python train.py --activation="gelu" --schedule="wsd" --final_lr_fraction=0.05
MLP neurons of a small language model. Each row is named by its layer, matrix (up: input weights; down: output weights) and neuron, and shows model dimensions 176-271. Each number is 128 + 24 x the weight over its row's rms, rounded and kept within 0 to 255. Numbers have three digits each.
After each neuron's rows, "fires on" lists the tokens most often at its 100 highest values on Wikipedia text that the model never trained on.

L2.up2800:119081136117169157165131134119180147140144120141135107123119127127123178126137154154109161137101118146104151068091195128130092135079071107138112117103109081163109151111149104139106144163106137150138140130140107125154095111139111150100167156117145108114138125105105142121090106132139159111
L2.down2800:103151143120125127135126111119140086108107096085119164123129102096145127156099113133101130121178127146091111137150161157087142095125098129091144123138157121109177134175153152158110121124212114125137121132150150175110122128122170145122096103092130122120134135130087124114112146116175083121
fires on: " |", " San", " W", ".", " New", " Yo"

L2.up1419:124108147115173137149150116145122109139092127074120135108100118172174100125169133118083090138135153184084159105109154127157103144129116075110159167136178103117164117115156143099126132175103104125142111092125110122144115122147120134126114080135127117095118108154118098144128117141123145137
L2.down1419:086111152153130172124152158095111161140174091121132133125144127092127114111114137148125081106160096115148134110168130145139110124089168149179137114146149106153109083115101096116135150131103116155090155116152122156123109155131131096127117159152147164157139140127142159145186134136108098164
fires on: " 2", ";", " 1", " 3", " listing", " chart"

L2.up802:124136100131111147165123095128182123107110157134057117135109138085139103149156151119136096168112122144161124148130139162145139093148130094161121184114101167152156109098087146139118134116123136098132156149158124170132120104147111102107130162118161146105108134086141089152122130151111120080
L2.down802:088106120120123093144104117139124104117146079111094106123151127109115114140136122125102128142134103089124132124122114099124103135154161123142125153162107088110164137127109104166139147165158140136111160127143112201111121134187170146136142141090153114124101133146158149174139129137138155120
fires on: "s", "ry", "y"

L2.up2141:166125097115129145117094151127119145162085099130146133131154146106118096189164149091113120133116089165172145125146081127098102105165153096140115096128135139152120170146115163115196168074144149149136110151099118089114159123090179158141144124096165117130156100102101114101126122120095116147
L2.down2141:111087124116112108178147119111141104101126137152120079136122118095132123113108155131118132144081099115155140124163086084103121134112124163123158142104129104111107117135123131160111111160121154098098121093107143146094092132115099139122147166139150128111164146134089144152174134163103110156
fires on: " for", " on", " in", " at", " of", " from"

L2.up506:103116136156176149103164135103168118171137127126134152135093132148098118112082139116124173082128130107160096130119141187165110100158081148093136110094108124087123111150129145133147105172102109165152097145106145109121108114145190100097146101128145130154139141116146098096072170138127140152
L2.down506:145120133118156120156136153107137147135086162164122081116110082176134102120156146188108131114141135109115130119119108174142147128095135128103106135126129104120142220164123161149128126108143138111156121150134132104141141113135117148081115137132161163117128114122110097121143143092090173144
fires on: " and", " to", "-", " or", " War", "mer"

L2.up2565:186171094146112116157118141092109111160142116135092121146168124107102103142144100106086103163097160125127139139142131140113069155135094124151157116115150118133091138109127112163126123123172161122125116094188120135113141092104131147092092091059152135129110112116115089120135158145115138153
L2.down2565:110069139132128126136127130135145160157143109141122158064090144160122104132095149147128104095157112149140124146119133107155137146150128121140107113114120159086106135137109108157128129140085102115140151133151141085139127144105114145139141124112117140167130121088134145152098156135157132090
fires on: " to", ":", " (", " |"

L2.up2386:179124120147131131120169103046130097119142145123166140091181088122165092150102114148119155111124134123143101161135116133164146160131122096094132146094153145149129124117141154135106125122151136166118099094097149119090154103150135137126123094122122153105119143162135116111150163120119134153
L2.down2386:127152120131113113164120110152117124119161099132127102105137108135155147132146171112103182166131134166173068100151100154128095137148140148146099112118137099125099124119158186154110117119118120127132117153123091121085124079120101149184151091133150126112131137113160178166149158139140144135
fires on: "ing", "e", "in", "en", "ie", " Supporting"

L2.up2334:113163143135156119134151121148130143109122102125157171128128111128117158133122168090102134098165132114165112131118139132108172160089120119133096166101179140153142159135091080113142140127115160095112123106142119157147129143114192083108141116107125080119151132140105167124101165138142099153
L2.down2334:168147130085152133144072101133087121100111131113074129150120162142156131110139123147108144107108126125168136109119121089144104152162116085118122121119109137118121119097133107157160122151096140150100085084101130132147137147151087143149172155089139118154123139172099119139101073127147113119
fires on: "-", " Or", " to", " Tor", " To", " She"

L2.up2217:178158129126164170105089110163083167144183153144122120119162119174089111097133106142125130180156120129149132106143094142155122143148091131127105139144127152122130129114119128183146134092103143144141160128118157127130095101130152161145169138147105073092107101159147099109117095128142105106
L2.down2217:117129101124130112146119140140157113151138114122143151119153122133137103177153121127115127168123164119151198136193103140099093116109163112145140134136135151072075144131150103113107175150135147120133108128129155140131149124096137150126129124117145156123107139143150106109121115117145132164
fires on: ":", "s", "/", " |", "y", " number"

L2.up1261:127113091127146119148115123118198124161140128119140169128106139107134116119122130133098137163136143146097120182133145135166136116139081165137121141122149130109170083104095130165130119189124133105114154120180091118151160108118114114141102110147173138113145126109119111119110109130104174162
L2.down1261:152134094144137073131153138123151138158151173094106141116088147103077171123114105091147117129109136128096131139119117087152119131145103118143141117126126142119091117114100132103160117180100079155155103151120118109138123083121132099130079156134123153110140134149117125092148151094099056135
fires on: " until", " died", "c", "14", " toward", "terminat"

L2.up92:168115162231167098100113151112189139165099141123109117165113118175149099133165135087161138078117160112127102112138120137125134145157114122144158164112126095127163115111131131086144131132141120145082142107152112175106137104155116131190124154136134133160113131119127119103108123148143152115
L2.down92:139118135111153119107155139129105115173061157140114163136101091132139116141141122144123132135108133177111090135174138107100120123091098085108133120146124164147149202166136139122129116127153135125124136129145142095162129150093141138087111093090131126150152124130112131113150116172105138154
fires on: " to", " a", " with", " as", " o"

L2.up870:157120122107159165116105157121148141160136132147130114104104093148135175108123126155123101138092132175156104129119101121125138129140140092106134130142150124099165143093111152128102148168104094130140085112104166164148118098116090095106165106166118103137152133147180108081138152057123131164
L2.down870:146123109122132131120128162107139122173111110147105121122162137098153150127116147129154159162144116131145122148130156162103147121150148116141132115120133132128146141119128153104169138121152119147094137144122124142148135083114153107088113112131147155177120132078126084128133128078111142125
fires on: "s", "m", "t", "v", " original"

L2.up250:130168128122101161151147123136109095124145114162161157105151098170104143151143104150121129136139143169116146130164078128124130095118132144184130113139142150122099121108121078130122110166107109103127140124177151126180119117143116181152098140091133154168152136138104107134131159102108135133
L2.down250:115137123163146069118105158120110113154118147141148097124134136083127109157136118104159117131114101102123149190136110116151100123164118086141127110153116138128107121149109107080100120163102121093144112157125149131125138093150123165103148145147116124145122146128105092117138162135125130140
fires on: " up", " to", " into", " as", ":", " out"

L2.up1430:146114127177161112136115145128148083106131129118133093105103120086158154165093124134129130179135118109144123132176107149131146138141161150121106120115181129102125118141097144143126126124146169191115142117126141156118137112147140104150129089179145112088120148156107067135076166135169118104
L2.down1430:156112121116171152107089104108134160102107129163121096130159154083131141117110148116140157162088091099112117181164125107156127181114114110152138152117141169116111112140137101168125147113187134141172105161117119153105119131111119167091139144128134131091107171156131110162165116157136102143
fires on: ",", " 14,"

L2.up871:142109120149166153127138138152133114137133166151113149138091146111134154154121142122090137110171149148110099176117120146133110133146137110150106132138118119110170139093092135107103118129122118109159122131147080118139116145131098101164141088136127126175138075117113071098125170137158111159
L2.down871:096154104114136104136089116092118116137142170127125051121149165130096120120149147146100156096107160096145175109164130143101141120103120155101093161149196134090137138144128129151185080121163104120111097134097124152118154150099118125118209136084135105092172099150080099134147119140161127133
fires on: " or", " and", " before", "),", " while", ","

L2.up2040:135147136097123117108133155122152130147085161132092161138133101146121166145113122110096117091095104147114140173114123104127140157167129135148083121155118138128105104152145188134164117120144104091121122087098120154119130102123146142146163181141138110094118120111085147109082171149091142154
L2.down2040:139115101125110115095121112200083096124162141168141117136099113141122132148103107137128133119131121142118103164170114163176096089153132122157113148144134120164107143120105117172110082143143124120109103189090099132141103144169068160148146100152180121137159137120121100148111171112137135096
fires on: "s", " of", "-", " from", "e"

L2.up1323:143126130157066125119123135119158136164125131148127110128122158126115116098147127130091093051113118112148150097141142110117082164161141117141147137101150114153110167144105092170121107165134142139092145132124132148128115100145122144126123117121136123100150115098134114115121111099079144123
L2.down1323:162139126129116075112119135128121160119100131120158110097113155207183110153136136108162128158145141153150136110126128141167095185138127111109144143143116103091123117134124134164149122137104146135095135171128149107153113168126116145121175147125135133191148160156142119131149126123148118123
fires on: "-", "==", " ", " '", "/", " #"

L2.up2420:141112084096094130147115183141092124126129132150135108183115140138188072126116105095120178107113169098118082134158113109101114166144136142127106115133111143089088108128142155126140140119108129133143158141128177098135132127159136148180164156118113138110090158127162150155134109159120111105
L2.down2420:106148139135136132105069172137143099112114125159110107121106139132145115104090126110103103161133147131164147119127118114117107164113120140141112135124157137148153105155170124131163101117095104095172080139157183071097119107132127154104125135137180160164117194101123118133109140132097126121
fires on: "\n", "E", "-", " km"

L2.up2016:106158118138141110121084172128104141110134166120106137150124144154103120136158160106146117149105089128135116125121157108092128109126146099131074141124109130129120127152137149105114165123120099141099186119119140111151136083147159148099178147110149095153092154138155156127131097130112123138
L2.down2016:151149133145104144144094157079135121135142116074119112209128156170137097152120115170143092102136149099130121093096160160090112082103132107093119103098148159119125111122137150125088128130131114120139124101135145137177116088110126113162130117109128113120134176135047167155090129152123141164
fires on: " and", "s", " |", " (", " Succeed"

L2.up1111:097131107119134136167141160156187168123148126156157159084088183122134106105117140125106100109128136128163137117101158171076125116175110106063138082164126125120128139098124117184128160131141114091135107115179121126129108147127143112143089149110105106108090130163152152108106123155136127136
L2.down1111:144105129178142166170126100143112100081098146073100107161107131143120122094110147126107130133171130131072127070113109140119100097185138132162149110158115095181134118135124144109109091116152152126145152145097116148136112076155110178071112139147132110101181122112102110154172149119128107104
fires on: ".", " since", " yet", "\").", " again"

L2.up1448:164088137128141135122135125110125098093140088117100151138134142117072110122123099099101122090140079135121090129146100133145102135161122123087130119127110108108111101137099104135177130165123132105163123117141116156118127145116137191160179112166151112110171150170124176100141132123207113149
L2.down1448:110164097138104125088127134126165124123044146151146161157136166111140136121129104119099136104119120123128129118116139112098160147117137095120055133069155119162101151152180113152145146110191149159131132124151094101154119136140131083118174124114104126124137146106142104099137168131086124110
fires on: "ed", "s", "e", "ing", "es", "al"

L2.up1877:126123122122172153093124107184114108131102123106096150132087120121132160117157092144147101134124077147180123114084118105117117079124122167159161178125088135187145118121129120105110108140140141144135109109131142050125101138129141113121132153181146125127087094092113111136099104125123124114
L2.down1877:151144140181175100155127164096156127132088058096120150145128121152110093137139175134122142141112132147117127179150148124133139129129146159168129145164152142095119142090085111124127139100097100127122129140158088134061116154144157146149131142107105105154121145137097137124122140154111158125
fires on: "s", " |", " —", "e", "el"

L2.up1895:144106104139169150130124127150146135122125151144133145150113124121135152165118152107081114181118106072155128073157119130098117133144149122178173143145096122147151101128108145152134118099122155154127157159116155156133114134115175136141138113113122090096126089125143103069104116156132118138
L2.down1895:077110141115101120139159150137166125124120120126098098074208155104101108117140147132140122151165094140161158168153130156093140144129164099157177138155155135158099119108163186130104124136162137135105145097097138148137087166114132128089165139151150167131163096197142106135124170119118105163
fires on: ",", ":", "LT"

L2.up1365:111116198097082154104139125112130135151121115125138117192112135123136132094084182131113113100125117143159098078136163124183100138156162131123169123125124095149120119105143146156111100155116111132145075106129123154158125143146130144140144143117129140146117096124144104146165168128097122160
L2.down1365:128151147086094122113151120119117160080068153140106181094162119097126124107126134128115170151141104142081103129119123118124122113126120105138126140148117113115133138180118109151139110129156130134114094115158201080115107174122157106130148131135126114117122157092153155125114094107167116116
fires on: " to", "t", "ly", "-"

L2.up199:193130130127121183116106104093139156093130130116150123140134126147103123119094165154119133123144134144129151092116132121093128128119154139122143101125132123144119079151071128137109129133133116098133140142139113137104130122171131085153135108134121125124119135097135131113157115122134115172
L2.down199:141101127148129174076146118166123147156110139167127156141140138131110159135134130126185179083123128127127100100139139118094138118189120095131111069079112114103098127131083145138105085098139128117148133158127107119083099097109104101135116130158119138111132134138089140145117159154156122129
fires on: " early", " to", " –", " previous", " Early"

L2.up2072:102117153111160131088159127139156132139152094094165092149085100163126144146113123113108138173157154111119109114107144089142168121123109074104124149136130077169156122152143092124074139164126147126158124136171061144120123109139119127131118148121088145187104107133112118155150093140112112128
L2.down2072:121110121162164104115133135129146124135100129117105106136129102144134121122085142156136154174170139137165083085117108079135168136104128101148144129088150110116145163158145184166122162171116165136143131125137101126136132126178146165122133125149135129149099093161159150155144090092125120135
fires on: " her", " its", " their", " Her", "ir"

L2.up1989:148110126154096165147170115129156113112152138111123165134149135102142122080114131141143109130120148105145117139142170171096131128103082150114135130138112119076108145126109070153112132117065111150144144139097130117140083112173164145111105130119124128136152121125142147106103125116103153127
L2.down1989:106179109128153101159150140108134083120080162114132135127131096096118162087098104133057132124128071113121177115111116137132122069086135188133104118137091114141101151151159180140110103069110130148125094154147133168140134130120105124112125163101117164120148164151092144141131159136145145124
fires on: ".", ").", "me", "\").", " in"

L2.up878:134152146181134129114077109123132130152130157125088117153144117126114089110122099101150124131144122136124113107103171103094133167152113074120156124194141127117115131089142103122105152127161130102154111155154108118143153134110131162150124139157109127120161126078156180092157121139141161173
L2.down878:128154138122108105152126103104090125135103119129143119177137175116169096149133105169138192097134128120164120147121137117115159163104133133124117122137110127091119105134140099136104165131111141107122107139181115112145152126144118084161097122117107136132129148162165101125127128103098143130
fires on: "ed", " made", "ing", "d", "e", " to"

L2.up1625:161092129138159103126139167135127143107130106112108106131158169139150117123139126113159158129109148124097151109127146131154089156105128109133113125158156116103115123107128101133115115146119121153082130124170148136146149135147129108136114113084165103130121144147085126160133129140106128141
L2.down1625:131150151150130131116099108185155127120105110178136170075128145101078137134157190107117134149144089133126153112124143137115131118135098126130141117141152122108127156160135154114123140108123126068122133119145124125130135137139126144140103141164144166096125123112133156129106156097147141131
fires on: " |", " No", " the", " Pos", " 1"

L2.up1333:119141124125151164127078093117147159089119109131146144125107157139094151114123125090125126137112099126143121122117126105165117116132135142149141125107176169113105172122104100144110128116086144095105081140065106123153151117114180137120117099164095116130105121105132147103117161153092141129
L2.down1333:125097144117113132151097163109091138152096127137139135145149107160104091143114137132162123122162135134151143167173159129142132114122124157092096142107140127123101126149145108132121106148147121164072163091138121155111130076119115095160141163111165110113110146110123123128141121131137107115
fires on: "-", " to", " ("

L2.up1443:142132157116127104123170134161094107127091098128107125125088101139163129120125170124121130114120129119164128158147110149193157132149161148087074093116130141098147181136093146161103150134101110139114135128132149126121117119143063084099139129120109144191150166127152121138145090143143127074
L2.down1443:132132128159118115144154160079149144111096168117128154085130105085120151157108101127157144111142102157109113141104121147122096154174117153146152105117163139132098096148139122115123085141157132130156101101152122111116152104100168128111152109088146092109117139127148137129144121157109168138
fires on: " of", " the", "th"

L2.up1465:149170135141120130151150114129149126115084124132123157126136109118165131211135161129158086126046136179119136165117132103121124128124127142096156071114077115159140091107106115162113102131098098121105124085140128125124153065166143108161140136134149085159183157142146110126110155124135177144
L2.down1465:100178106159157127132134122116091093121098152141152142088149121138104141117122136137174095133131132171163190137132146116104162135152100092095176105108105103117116091115146139104123104125152167138121099149080142111113100106123111159145131086101138175170107132107120113123131115101161120150
fires on: " had", " have", " has", "to", " features", " with"

L2.up679:120114131120141093125149137134108138146133097108125120130122101086118167085131084114137153130175139148158151083124144146122120117116125132143151125140138105132150143165121121196136110118146189157071113101184161130085111193131140128103144119065111114140111153125172108102101155166091106098
L2.down679:124162138080085132122099141176156124187120083142143108113126141126134109134141122156121129062147106120133135132168140116138136124162145152132161121109100100128159169196130145139084108133166128148074123118127133164116146172132138130102154153111152134127137096164096118135112124064160129152
fires on: " |", " 0", ")", " 1", " 3"

L2.up1126:099146093126140096121111150123119075119131098073131085141168158144123116180144135153099108139100139089121128110127114090119115139153166144130131132115128139113097094162143195115118172156101152141165140170125140094143110112166134067141145090128102146152104141113117107126136055135125142123
L2.down1126:118121142124089109114148119117112152108120148166148133163186126145130132146107147125135124121103158149135138120153079149118105120135140108086125143094142119129155113121158101146157129139171125126134111104144088138117150160118116113102149096134126150147099154153126102156144156138127151097
fires on: " of", "S", " States", " to", "–", " as"

L2.up2805:161146122129178124114107126134112159135111119112080126143121149185113137109111173140137140129145110061174129113143145102132142110125122108105123131119135139114134098147138143089101128153122094100140165146100087154127142100134120152153146097134144118111123179109131124146137124142128152120
L2.down2805:137090130141085166125099152111125160128100131146124124111155171202125138147113135143165177097095125102096141125159100128068117133169082144090112124113120169123136088104114138123139136134098142145149117125128129103130146113144121108129114127122141113155158101115102137129110164170136133140
fires on: "th", " –", " to", "nd", "rd", "st"

L2.up849:128141153099143155129154140074114093108145125151141150166089099130153116065079114107115141165141146109102124095120116121110175110140121170093134113166145122130132116135115142138112117150106110133124124115190093156138176155095160173133095110176135074142135161127126159108154145143155131099
L2.down849:137120136112083114174097137148113094138173147141127119067100150117148114138141129156135138144127114115110140157119176110136145119143141121164127115121131058161117145118131107137135167125158143149125120166088122088149112098120101129108127108108118159135109111168151128114165127125130114146
fires on: "ed", "d", "s", "is", "e", "ship"

L2.up481:124123093118130151144127154125096086156092127105130127136117127137100112131092118113122146090111133077144144105123117132116070124162157146124077104172124112167104100122128148126145193118087106142139104117131098168127122103133142126181167119155079125134181103142150165123124124120097088089
L2.down481:165129137108128113092124120087118131118141146128126129081132150107105163094137103164141112134107110162150152089063142136156097082118130085117131115118159145143117125131135123157114111161147119135152143160092135082117101165149103162081040143127123182132077168157128126114110106102099096154
fires on: "s", " only", "ing"

L2.up455:118133093140140135110054132172121154125095116096129163181129131135127176151097129151111116153093196115123133147159051123140163146123174101120139072128113105113095153100157122112172175123149175128142091138129140118157116123150110133087168074121103120155104142134133119146094091138153120140
L2.down455:098121103122147152114135132137133125140128089156170096128165075113130120113166136112132168183076130135126137094125165118105109100093161123146101181100129117137131126116149153119151138122098154173169097135140133140105131090121167105131137091160128124091109139148098160100099114107135171117
fires on: " of", " to", " with", "-"

L2.up2404:074126114161142101112149136125131144135116116143159177106154155135128122104129096144126093081167126105140132143124127107105091133159109120093137076102101136120098120134117124147116116104143107190122087132125137086157157108139138155141165113116113151137125111132084155124114153116151137146
L2.down2404:140101162134125153124103090112096131128150171136094105177128110137086150144122113106110133151137121156130143157122123082142119160111150154134150146132122111146124090131118140120106118120132170068143120109148107113109113127133088096104082168131119162129138111150098124145173162141093117159
fires on: "ed", " of", " by", "ing"

L2.up479:140152102138140138103108117169176117129143109117128099174151087146138143139120125109113111149104133119149121124175128104150135137123140123156120097155140146165139101103125145142092105127156123124175090101146091132142136089148116124169131110116102097116112082122131152148108124109141149123
L2.down479:138121107130109140101141102122091105114124185175128114167081084151100150186113102177133098118113127124108099124083111104148139159105133135107122095141130115124111126162127128151125106105165107162157114151138130131138141143138128102149159155137131135148109097126108129075063139118181138143
fires on: "s"

L2.up2166:118115118142121179115161136094146099099135134125087108166151119104108156084079149135166124120091129147154145131179108104117149166124130109130140127112130167141110133104127123153116136065122105122117098105119094166152165104150092162170127147136154093099062113125172142125158136119149088150
L2.down2166:165123134130114086157141098145113129115126151137114103136136104182098136123135076152140120079124089128096115120123121065112112116129135122137177130152153088096159129173144139110098171151133102103176158159101109103155096119134151136113114127133140132107112126135124104120146115125119115133
fires on: "s", "es"

L2.up1214:122141162102105156119138169139119132154125160105156081151137146099158113127127086134093127157102152128125127104161160137117149112125125157119175150183131124176127111114116183127152152197100122085103132095121135129125169115170105080165153088169117129107131109121102125132098125150106157157
L2.down1214:112083115160155103103144114133098109118112067115115142124135119109100090125138149158083185121170119140068117157155113134163120163082113090139149137136145159134121134153130105111143145142103112152113110161061109137119137141194136154105153174103119139128169150154125168118160116108107168141
fires on: " A", " Ha", "la", "a", "g"

L2.up1887:134105164113118092136115143136120145142118119123114095143099114169135133081106111137143123121133098119142122091110141114144160109117139136119164125109123109124130117120128110122122122178063119145192061126128152141172121168126120149084123100103144121122168108097116108127131118098122140123
L2.down1887:166202136132156115098083145164134129150098120086097073120119135140096109069160150106104124158139120088125116163107133127120133119091192138148153121112068126114159133150105122132148140075090150157140094165121118106096105122145134099167126138077129141125133170141129117144099130148160149126
fires on: " to", "t"

L2.up2476:142155177128130143107153147101118109126120115142127089150150163128126117102129148105141132114116155152149108119117118135111109128129134094119151124124135112098119157144183115092087127114125098136118147151147114118138103107182123162154119113124123160094102130148149117126144202148136147101
L2.down2476:089122143135141126126124137122156087158115179144148163105133072109135127167104108148141132139098169140144175117133144091106093151138133109117122164094125168132123138167099123127131151149143151134129120119162129141136129095177125092124120090108112165120110103093106155127066101088152107160
fires on: " by", " as", " taken", " located", " placed", " to"

L2.up2424:086138155156143133118091124139087133095144144150133145150129163120155177159086143144087120167079127108112153154148145128101119085149136138124146096077112127104107093098125142121131090119128066079130149147092101062122154102089113181160112112145156107149123123151166116184155146153143115138
L2.down2424:136166097122159105110121132160109136136145134153094158175128107171142096144133136148136107168142131144143077123117114129126146149117151100113092151139106132137117111152133165071108115150159147190135122148142137171145114134126153150120132147131110161176146141120123158093158134107128141136
fires on: " with", " had", " have", " which", " that", "with"

L2.up1170:138110173148130141127080149134147094157095151128163120141162091128184150089105170101116124127088169141128153140105159141106112155109064113091137141165110118103126159086128125118136126151114105133138117133133099153117115127124149115130135109133130125117106108129091107117093130151113165191
L2.down1170:125091162139164143179094125134124163145123085124131163146155170181119104094104134132130180150157078089105139155120104118165147099133150148123148104162111120109148110142192079127100130130131113085118106125110105136127135163155150117130087180111150103115166160154126107130112115103130159109
fires on: " 1", " A", " 7"

L2.up423:086112114107119157118122136099160138126148110120158130105092121137107082122138177078091119149122134128118109102110132090119156128105189158101095143062140092176128129150173132143137146137102126134169114125100091114106149164079126159093114094135149118118144103115153078135128152093098115121
L2.down423:147159105091123153124118096142181107103110160094124150118145151102144136073156118177176143121118151146122134101148148128162073113110161139100133140133131134151149158154112138134156127136128162147145120137117122112143190145096153166116167118129084155088117126150135144116105082078113117152
fires on: " on", " to", " in", " economic", "matic"

L2.up1187:185079113109133163084156091074151103130097120117123126170157105148154142166096139123133090119105155103130095191179125153184133165146116166102111159112151129150144092067139152130105148123157126118124097095128104158139135126131136126156148057141152096139108149146135164178127111080141108131
L2.down1187:110174123155153123136095157141112136135137184148121150108096119128063141139102133164147106113103127177116120082101098150135132150123111104155124122125139132177127143158129134104147147107101144130120163126114119139133150184109084112099121196159127116104117120133162135116083153104141141092
fires on: "s", "ing", "ed"

L2.up2203:117123137079183085085136095108094126124175118097144125100144138160150155083141167111119117131114119148134110153114155124140145148172143139109124075102131128110188167117160137107185120150122124086129143179088143111165133111097111123069143145138120088121138114095146118132146132111123138127
L2.down2203:150083153122150151139133124117155139092106116112134128130160096101143106124144121107139133113118162143155130140171103113138097110127132142131096114134118155193113143132184104102152150120133102128137134128149100117116120115134127091140105116109183136054098105116120114110138149135117149128
fires on: " of", " to", " |"

L2.up1832:134099128117120123111115136114172129099104141128110118152108127118118113131104135128112120109118108102108157095132116149160106138163130102126155111119141132102144120088085130186112176131111134140105094100140155155121093088106130133093112112142135130139163125119132121143133145138134139112
L2.down1832:131119110095111123117138113137103128134074103108108137122122149148099107130153127109139133098155139083133121137119150133138180142113154156109118143129136148155184132170115090149126138123151117139155129112115151124134162152143120079110163166149200098142134150099078118127156184114166114148
fires on: " and", "-", " or", ",", " the", "/"

L2.up2120:142085126149123139135131088146140110148130136114118119153124146110155115186102115122116107142135139109158090124144123142176148158106119140132140083098092157143165107155124155102090149108159136153204150168143123105111153112139139088129136172144119100109137126099138131124125091154120116129
L2.down2120:140164159145139113107121123146102140111138138144128071117111109123092178135162091143119142131097150132139105132093119152119132116106139159127116117156125161090147102149106144069148119117149100155169121174148109142127143121153087092123141142136091128103129160124133144146145130125108103114
fires on: "s"

L2.up696:166124080128119121138080098145140119112150134129130142141126157137124144131169107131159126122133122111114126136138082148149155149135106097172137137106118109090136136112128092106101087117181103148129128153127094101118112098123118186095115134124124132130145150148134147105099159078115128118
L2.down696:162116137142097142119086110119118138116090135143121124134118154119173106099136126118134150137125133151159156152160185151144132070173106124185103153158155153161098129148162160084122124135132163151135128141159145125101138129144149120111124144153151123152122138160127142135131124130141105125
fires on: " of", " for", " de", "e", "+", "ing"

L2.up111:123118110121151115123105100134099090107112119120149147117155161114109138134130116158133132141138161129136153180066099118102073126149110147161087106109163098112089155157120137160142182137142167121123144119166135112154116102155154087092137148130115125105127126165184152133148164131100144127
L2.down111:119075113089169169122127157148128157129103118140102135139099119104145116108108099105160119092174134113130118083165191185110157169126158113122131080135132137150116104136121091132125128127175124172130128111116112064118113147159083152175133105126078141144094136177105101139101117124140127132
fires on: " to", " by", " than", " same", ":"

L2.up1343:117123154130163161159120097118092132120124182149161109107133091118154102123111109101123136099086145117137145143140102128118152149103120094153168095103181133145140146139140089147160089152102100142128135130140125114126174099163112116147140173130118130156141123106137124112125133125111122114
L2.down1343:139094116135149105103130109102147154165104108131133162138130147106120177136097132120118108116128094128110122182161124103120133139077125184136113114109116113153140139146109108142139110121107152098088145115126143139145151107127110124116112162119153112108138154072166127141146107112104148107
fires on: ".", " (", "'", " known", ":"

L2.up1734:130131144120151090119117131114167137122161134109154150133136122151122139125094159099124151117092112120110146156143123130122131185134088125132163094098103165147155149134124152141119124143161112131102114130084116121151128118130128125122124142146160119119120103121204161086112130136137118116
L2.down1734:161139142099130104128127110134094063173158168118116122126095080120144157101124102129105129153117151164160101095161116160146126080088103124161127134127096153188070089101121069127143113100122092151177134126176131135104112112104143128143119122135167123094132121112083130128141140114108169108
fires on: " of", "'", "ik", "ck"

L2.up2629:117169133104172103121167125158142078120129127107142119142089103105207121104086132117156109124150118111088126126108150066134132137117146114108122100116091150125132123102118132084116154165092099142096112142118133078138147157117154145170138133182096115161091131133140125114106121141099167138
L2.down2629:089165142162168155087129187133100132153159115132133115107122148136144101117128135153103106173171138118140159098173130119123146124161109102119141165055127137115161150112119130115136138123147092158089108147120163133088115134159144140117094119142137167192131110127084144137099124122107086135
fires on: "s", "'", " its", " their"

L2.up705:107133164117152130138127131133111137126100157143157094105099124124108113106120116130127081108137136118117101103153116167149164157115148140177134153144150143131159119120132142138125104142119141137116159130141119133127162115121143110199149124174137119102117111082165102124073146084125118125
L2.down705:135138152159124122187136123133147098151148101136092166140157137136115170126110080193104123117109156136113111119166115141134126123181124153151116165118114124082146134152097105104141110149123125095064120114121141142122118152116149121095151151098103156195123132138079091107133121119118153102
fires on: "/", "'", " from", "\"", " ("